MLP neurons of a small language model. Each row is named by its layer, matrix (up: input weights) and neuron, and shows model dimensions 0-191. Each number is 128 + 24 x the weight over its row's rms, rounded and kept within 0 to 255. Numbers have three digits each.
After each neuron's rows, "fires after" lists the tokens most often just before its 100 highest values on Wikipedia text that the model never trained on; "fires on" lists the tokens most often at its 100 highest values on Wikipedia text that the model never trained on.

L4.up67:099168142148101146112109157113142149174131124126096118136095149142119133127109126142104156100148085139134194121112103113154116117122083120064111089136125104142119126166125133141085147103081142118184130155126153110112139114108106120057115179112141094110121103149156104100127114119115103139098125100100144121125157120151147119098128132161172091076169151097133137113137107156103165117117163159107102118139162174156168146120143146122092129145104172141154128133166125157101125122121126176155101150132133122134126108158141137133138144109153130163122140153121096165101112126134131110
fires after: " Ma", " one", "ed", " that", " ma", "fin"
fires on: "d", "g", " of", " that", " even"

L4.up360:125128162109090089129128124124146139085073169091108136097117121171163150120140149153125078128116154139124123077155132115127131170125133117132076087146128114140111145099128109090134169136140175131130110142114144121139133116134122153138116153102158121074125158134149142142123182130092130111087080087094118116101158156114106125111129091135136136176129126122127121166140105116113155180095163150092129112131157144117124156145117082105139121118138107140119094161125125101142100131153141145125121074131148121140122169104141120129162157096115133139144165143123151156168175159133167163
fires after: "\n", " m", "qua", "n", "en", "vol"
fires on: "d", "u", "ic", "-", "vi", "unt"

L7.up702:114118145125116107169122139115141136104155118128144157132109136120149115116117099128138128146119155135143131155122155103087116099157112124178114125158134146079129099120103139100095092131147116136156120093134187131119147130138118108091136164097148163117143117122116147159127141154146107117161101159137146115141102128122160116125098133112126127165096117115110083138110140067159095106135165115130097113147138108104114162111107059140148118112134140133094110128138164168213076105129108092137186138123186141148091109138127168136114127106112079102113152109137144119084162130127133152
fires after: "o", " p", " We", "e", " we", " E"
fires on: "b", "hy", "s", "y", "con"

L3.up539:155111169132111077094115095105151117155128095113129104120152149124126102112141162144126115133108124099106126187123141123112121121156166131112158132143124113156130124115151120111123083182114134102140149100116114128082139107145150124157101114143166143127124097149130120127119124091144090118154133119130127166116148123163154123113176148098163126145140116088135089169126134122184095144132130135089163117113096158128112144111143153135115084174098107108147149099128065152138158148133151096167158075132129096110127157128182128087148091102139166147132127108130128099077104155110141140
fires after: "o", " So", "ri", "to", "tra", "ni"
fires on: "en", "und", "ot", "is", "ic", "ct"

L4.up119:098123120075127174129144144158109166148096083154113080118131193133142118144128103154113125097128078136092119153144105109088153152137125116154071154129079174181133153131145107101105116118144098166114147150135135107139141122081136148149143136117121125134101148115129114154126183144103144087136131116109131130114106160158161129123130135112099140161076147116134121151118140102100148115124161112130150107126105176123124109101141113147151106099125134122121105158133110147135095084167168117145169155143120140148122137158126107125135111131172085118112180125114113104094125164170143129
fires after: " ", " re", " be", "ch", "bu", "fe"
fires on: "el", "jo", "l", "an", "il"

L7.up339:138126120133140165106132141150138112083173169118111127152166140168204119135104125157117136139111131105126090130117118142088113116091084137148136161138145110119173118176125132149118091118138113096106123136152139122091125120125152092119109139111166114140155119120162129111119162192126096165082123073153150147120169114130122124175136161164135112088114121149097090103157112128121156113093130127129161143112100122086088135152107156130143154136117127071057150135127125120133140141113095083134102144109109160135110100111140125135116124103138134150153146145154137093135103121132120158
fires after: " ", " La", " |", " C", "ar"
fires on: "ad", " Ad", "d", "b"

L3.up724:111142153077085169158156109149109127130128135107148133178100152134120172110136147113131125109135124156121151136110112124104123160109105125128111132131172122086116166098135134182091106171138129135137122149152138180108087149089078118130118149150090142136138115117123155148142082136088187124104116131112119092124158147119102125115117177161102183132158120119111118145109132102155140121143140102120147118131073144109177123104139130145120137097103094101131092091146125141108172164169121145131092148120111134092111121110118086125105148150116106095142156113162111153127131150169108153
fires after: " D", "d", ".", " at"
fires on: "ha", "or", "ten", "el", "di", "ill"

L7.up33:099122200105102189115113092165146143135108159079143137151141100174124161126131146143115132127118147104128137143145155143129119123143126141182091142138152135141078139100096129155138133105092084139152102103117152184089128132100123139105090130151101157111102118173126116121184121105133145124151163131110101147098095096103130162122099119150083121125111178156148116137147117111106163149163155152145116112136125125095097134138127135101142153136105172155107151100121126161155118140163088129098113157155094160142149115086150123136161109147124132131116143121117120139108117087142107108
fires after: " "
fires on: "s"

L4.up149:128135151116085145122169141132113105148133161142146150156127114167146132143079088111111143132105118130155188135145138162161115095139100117133122150112105139141155188131090139139114119098105138150134139139113109116124145119177091171145129107132165084142137136124128139129141131144132133160100105148123141112110124120152104104121064117140123130138138151106114127061112130120136121152081115133136116141097122145181142152106101110127121106150105089137142108103120158098080119088147099133116095122065069144148145165146094168064135122142156154136158145126139119170140154119135112161
fires after: "tt", "w", "n", "d", "ne", "b"
fires on: "ra", "ur", "p", "u", "ar", "her"

L4.up755:159121117166127190136112122094108139113122132126084131118121114099120109108136147151138125130129137096110129161133122142123133144131165113171116131151103132135134144166123177122114133087093114122110126133125187120093104113211103145166132131159148156149111147175087128127098101121108155104127138174123124101148127074126119119056106157128136114104172110085105119147127112147129152091112140109116119129137136115149138082120171103127148105130128122087121188144144146114114129090123126118119107102157122093116139074137164141108093092110190116119154141142108125146098145144131146126
fires after: ".", " de", " se", " pass", "%", " House"
fires on: "en", "1", "5", "p", " of"

L4.up221:110147150163134158148102122118139142112143119131129121149114101104123126157081120137144176122125155169125101115102143130111091141131131119139159070111123174128137105116139139139150123131133152159152099156106078142117134140112148121132149131110133139130111145138114132118167142157098121093159111113125172116118152154120148125102146130149177155064105145166163092152161116165141124129127121120078120137138176121121111110124090150096142102111109153114101111068067168117117097090121122095123119147112132146119149139127134124115100070136179076114134118110175106134134144110075176101
fires after: " Al", " O", " Sa", " Pa", " Ma"
fires on: "b", "ex", "la", "li", "'"

L7.up126:149129169101134109110081135109137173101148163091125109110147141149087120131168158117157154148155143124149163133126126137087149119152125131120104132129171119128156140189068116094143117127097079155145130097120096163122095121119142122121123113140108147159127143126163111127140150143132103151064109141152141155132139148141131079126138104116160147167170092125157132162114138097136129131167132088130131124161117118141124162135136099127086115155125129093104147162151111084136121087137159112149152178172172147142148159141099116127139109129099154120130131114093121125084109121096091102
fires after: "s", " S", " ", "mi", " re"
fires on: "er", "li"

L7.up218:150127145151123117105119090137141102131136082173125118141129137118135141174148120108133123096125124137165160101112152130117127102126105129147173152129081107076103103140104137146127140111101127136128152123123107147117113124139160118113127141126185130140119135175100155072152114186138090151159084140110165120172145137120083149125163146129095126133138128112142141091145130108137050158137120105129140142140089153126098122123165119152107121155106154138127149078139120171150139097124103075102126161112156095117096119096127098147117124157173131113117104153185173101123147111128121123
fires after: "ro", " po", " p", "ve"
fires on: "s", "ho", "all", "ron"

L3.up103:139130113094148131141093147118165105137097146106115121142133143141129153114110122163104110079143111124068157141149159137139124145165117119145145173185099139103150097121130129122121130123146085104149136145130105099136101124114109131102104101119126133135168122165123139156125146158138151156121115134106127053173119183091127088140117156152115113116124139134149168145111108131108163152169144145156098193130117100115118131084137122138156110131127141162151100162097146115114149111111132106131134138136134075137140078142155167123145159123102115191132115154119138118068075119114120144
fires after: " p", " P", "log", " sign", " Pi", " fa"
fires on: "ol", "ist", "if", "ul", " one"

L3.up165:113131073150160192131107156127134139097101141097161133127146155171176153130169072105115091088120119099130145147099143125067112116102148087106120127121138122163147132159137143072157101097157123106111141098155136110146142152168158106104110149136119122118107130139111128068137160126105142139138159139092112116076155152133144132096098136120131130150136147112126118103123137119159137106115157132151140145120109139103155153133131104143137104150146133114075136094125143181113132135163149138124096118095132108118133131142144120121087181158097099127140130119109138168144194142131136104
fires after: " ", " F", " f", "B", " re", "fe"
fires on: "el", "ce", "mo", "os", "gue", "et"

L7.up682:176112155109104148120129121145093109147111157119070118132171110158094143093144112151122134122128136121204132131104115176121127122147127118116114142152101142122175130135103143087126133100114116136125117122159127138116145102152132128148185135166080153090125110101150132104189137136139116076159103093135108092136132131107142134105124107160111108131174086175153126174149125100142159147146103160132163103079144118182091142148109117081124142141083143119117105148141108091132119122091147158113148179122129125123137109151125111130127091136138128115105135153143120138134089150157127144
fires after: " ", " G", "ar", " La", "k", " A"
fires on: "li", "ly", "go", "re", "le"

L7.up224:127089140139134110129132112145131158137098116114176168129155096139158145166146084158112096145110136075124113149121074143079099124136136087116102156124133150110172132132082143155143143098095115121148105145123136180155147156148112171120137119088112158085154153151094144155138128141132137132132131155118123082180087141175131131166117105158148141126119148143138113127136138169124106128110145133074103128134153156099089108107073118134139126179109113107134139113115149109146129101157147118108139142157172122098166104123112143113128097104139082110119138148123149119153097163107107145
fires after: "ch", "hi", " Ch", "y", "s", " X"
fires on: "a", "li", "o", "ol", "mp", "il"

L4.up110:122073128164097130126138147144150125125116094108128123115134119157130162114153126158081144090089151144096117168133185152138097119074142169057133160130161150120150145143087156163127073141136112143141108140134108127115133136155122068150113133166171137143131135133148124124153129134153109114159151119125147161152104127047114155117125112164133154101131146138129151103086126127110123119113156139150126094123090130137086146111116107093106144125133136106100084150143112152064165089130096108117126083153116138114095146140138136133124127134095140117140104103161140150117120124136129125
fires after: "|", " Sh", " f", " Bro", " w", "=="
fires on: "ar", "---|---|---|---|", "ide", "o", " career"

L3.up393:132081156170110152122112128136156131128136153138150136111111169129130135094112138142122133131137103146144123172171118163109111173130122080139165133130120084089147122089136138143100149110121100122113118163127151143149094106114146099142140108182087112116166133157149169145127157094114101106142096144125143154154106100133142139105133146087129117130136147121127152153107138128113066117095123115110136140142122155081092119105109131144115130165090082124100174084174135114136183111169148143166085137146104164131133073082150135126110111153101125152139100127144145085135129100129131147
fires after: " in", "ve", " In", " do", " to", " su"
fires on: "st", "es", "vol", "ro", "ed"

L3.up341:135171116131116176149108131143147154133115087137126080135140132139175121144173155169139128157107160137089135146107157100111086107090102159135100097145133145139100126125144156157117093131106156152105153112152093150126128149118104177128115135122120131147144093143134166118125194138170124108115112107104139117097117141111134171128139133127089082119085155118141153166104122061140132141149125135165126144107107146147084100117137111086120106165140104126161104109147119131150161128132136129079100114153126131106132138169148144128116085097084113156097109115122127120162159119150112087
fires after: " re", "port", " pre", " F", "est"
fires on: "av", "ed", "s", "-", "iv", "tri"

L7.up270:130127121093134095082137119125137168110134112095143154132101128121102098131125182155075097152147142174115161115171124127142172141128063097113114127135119161117106118145134118139144147149147168119122086154101126127128105142122137139140107172137116110150096118164178147136137135152134143106138069136124148138101121125124148125118139172135110130074133108118139079123116139128134113141127145160143135106085102115108149116108116160137187147123127118103167136126165128145154101141143078142090167080091131100094113133135154110098110151086151128142177094157130132107142112106180129113
fires after: "vol", " lo", " tr", "vo", "lo", "li"
fires on: "c", "unt", "e", "min", "gre"

L3.up544:128149164107087123134181148124093089132157118175128105151129166136140139155133133124156141146132112140104128113135131129105089149119147069144136155137153112102146101151127170130146130127125112117105161137168121159165132096160092115115124124145070193151132113154155123165155064123120119101142120134113142176151099122133090115098167114113150160152126098152124105132107122125128147122139159117113143123139070126098131105107141106113129137139151152133078149148118074159087149111131079139082138110063141099133158127126142116148131129107152134128142087128105117145093111127141095129
fires after: "ke", " at", " De", "F", " San", " imp"
fires on: "t", "ro", "ta", "tro", "ten"

L7.up176:116129140114137115129160141143156178155136125108127142068137128140128132154137184121144121117125092146117163117100101198112088107153099155161122201090148147129156129136148129074107081172143147136112129164157133094108111107107114124107135106107140124156160124099121125079113133153150111126117138118149112122107111151147105143121125122181107110172074132157094134138184118083138119119090138147162125151110092106157111136113105125113131113120106137128114100125158120147139109095146126103103129092134093154107168087149126136096141135171143112129127138126137082126102105144150147140
fires after: " ex", " mi", " part", "ne", "ur"
fires on: "p", "x", "ic", "amp", "b", "it"

L7.up366:073101104124099115115126149129126154170136095111130083137094129181131150099171108104131153124091095166125096120109110110149126131153117099112128167150150140118152100141134183129125114140103157123109118147179118144155131119105118099135174128152146174098110117108179149122134092123096168111126116132110127109107132117166150135130121132149149134121142071132054132154114138180114148105114113123165106110093111099118139063097138111089135166135159133123123126129097105150095156109111177141102129154130106146142164136166133132120137149123159112135109102113157130140109152122106147155
fires after: "-", " b", " d", "und", " re", "at"
fires on: "-", "ra", "ti", " di", " Co", "la"